config.toml
qk_norm = false
attn_scale = 0.177
tie_word_embeddings = true
decay_shape = "linear"
MLP neurons of a small language model. Each row is named by its layer, matrix (down: output weights) and neuron, and shows model dimensions 16-111. Each number is 500 + 40 x the weight over its row's rms, rounded and kept within 0 to 999. Numbers have three digits each.
After each neuron's rows, "raises" lists the tokens whose logits its output raises most directly, leaving later layers aside; "fires before" lists the tokens most often just after its 100 highest values on Wikipedia text that the model never trained on.

L11.down175:508493491498482529560483492513539489467499447527517523485585479553521492453482485512532469502524482478501491511526520541510551448536503577503468527490473391542555544477515507523506445493484649449480465499507466460494497569502476473498479430462434509477483467479497522578509553529557516498
raises: "-", ".", "\n", " |", ","
fires before: "|", "-"

L11.down833:568529544480508502470462489531513478489466559433381482499447448437514470486533475549496482499464574533525524488520536492475471476486480618556508575482466472530508512557423501519487545468508493485520559434428467561540501540539527458534460489479519482443546510495479434446467473460554505484
raises: "8", "9", "7", "1", "3"
fires before: "0", "2", "7", "6", "4"

L11.down116:558475531459517517438485542455503574524529549467422497511536520493522519457465548495561475484467532549558543504553434467493553438448483617487439568491467472412600500523467483496446473446422525488517463411527533532482486505541518457503468504538504486588558540519508484498514475509539471468
raises: "9", "8", "7", "6", "5"
fires before: "9", "8"

L11.down1065:499520481521370502448503466560495471452562572497498487498503522512481500517568538566526490485491488489512521464484513469517496287498510569531491509492458460526546534499465446495564492509472499464495505454496492532476479583523514490480491496448506512533503551517482511474512477479499502527
raises: ",", "1", "2", "st", "6"
fires before: "2", "0", "6", "1", "8", "4"

L11.down630:507468481487389556472524435590468467436587482477494513499491472511480492492557530538489442504473536500530493454502467510486484293514489507483528526524476471498479549522521451484539519507500528424490473433494501498471443549570481511415530505497481441577519555552548541472537476560519536500
raises: "3", "1", "2", "5", "4"
fires before: "2", "1", "0", "4", "9"

L11.down271:479515497514426534526501432530544449499520507443524484497525462511514489593498484493521498455416562473524508472514473497503471364524554500440537585553439455527523511529556530566553394498467490506525475524474408572476513552573499471470482498558479486520477548457515549532519439473506548597
raises: "'", ".", "’", "9", " June"
fires before: ".", "5", "6", "7", "9", ";"

L11.down1078:598490449489501509440504518538512454560450428526536453428455489520459476514509560513511494449462485502493562550544538529463459525514443547487545466551484467505439518554516461566584477494494501455416546524583507528482443496554441421502532464475547442512480528538518464521496431523442506528
raises: ".", ".)", ".\"", ".;", ".,"
fires before: "."

L11.down655:508480495495423535503514495547557584544552525515519541524509525497499495547510496527506549428462496550581522460516520472472526275508504550504486472494491510503574489432521488509494456524508483530508470479499520499586454558509448470445475457464522532521516453485562473552496500532522538508
raises: "–", "^{", "ions", " of", "ement"
fires before: "2", "1", "4", "3", "8", "0"

L11.down334:557474415503463575429453478533487480552526561465541511508508491554502536471499596530453455501443490527524549526504491493402514564525506542487548440470492416566514460487493466500494454471490551501461465460498492593469450501476501483476486412501589450554534534537524500551527471580538502516
raises: "),", ").", ");", ")", ".)"
fires before: " |", ".", ",", " in", ";", " that"

L11.down1910:484483467516441507502480465587531478493523525539508469494511511513469524496521508529511509517516507507534546531525510430475469312451521543498499500536475479538508519497485469534536471537531510473426513426479478541470456537508490456476474484487510530515496512524476492508503525537481505497
raises: "/", ".", ":", ",", "1"
fires before: "0", "1", "9", "7", "2"

L4.down1091:479489535518466484458512476462576457503468495502506491470512402620536490503497504508539450515524408492523492406494448464581554526475494546499442549488498451470486424498507486511520524527503641510452562483521462475482474563494431468485462512488475585561473546457504514512499505489466505437
raises: "|", "-", "Ed", "for", "Is"
fires before: "|", "-", "\n"

L11.down712:462500542563538442490479547430429468507512534478579471515451512471496509545477521530471531491440504488536493554472561411479663442445517491536444525503504497471490527555496498432443493549460437529446464468470455498545513422533438487480560502522492538571550543566425465540531429504589534490
raises: "\")", "\").", "})", "):", "))"
fires before: ")", "),", "°", "\")", ").", ","

L11.down138:455510475537429476493476494551463516381564515513500505479496504491483515500604547631513521420492508503462508474469521459524463322492501536511469485462472445526540561484480489496588519477451490431505472487525480487433520498524498494497515538498510545508461548515494577497497471507527523469
raises: ",", ":", "st", " January", "nd"
fires before: "0", "7", "9", "6", "2", "5"

L11.down1288:562543448507558529481542555533509431468493388575482512403462485475521452485450527493448503465428494437546524486504445484401457579477516484533500493571541475556447507531507474543476526456498521477478544512537519552447518492502465434465481450517542367510478499557494441550510470498469462481
raises: ".", ".)", ".\"", "\".", "v"
fires before: ".", ".,"

L11.down11:502500539489389457476473495489511557528504531432525499559478546491486481461497463507483494528429496571485521524483465496511528413456461530517476531550500592495539478477476506483460479510479487479476461394458534540536543589581466490532467505550523496506586520495486472494455513494503467476
raises: "6", "1", "2", "7", "9"
fires before: "1", "2", " |", "3", "9", "6"

L11.down873:466451553534445462506476460527495493435499549441453446500474509499498471517480559495462542518512562517434507491422451548510545440528424514493494536554473537530484449508427524568515468558535534534509515493473518512446479540525534519524459470537468454503548550508452491492464452497524507524
raises: "7", "1", "2", "8", "6"
fires before: "1", "2", " of"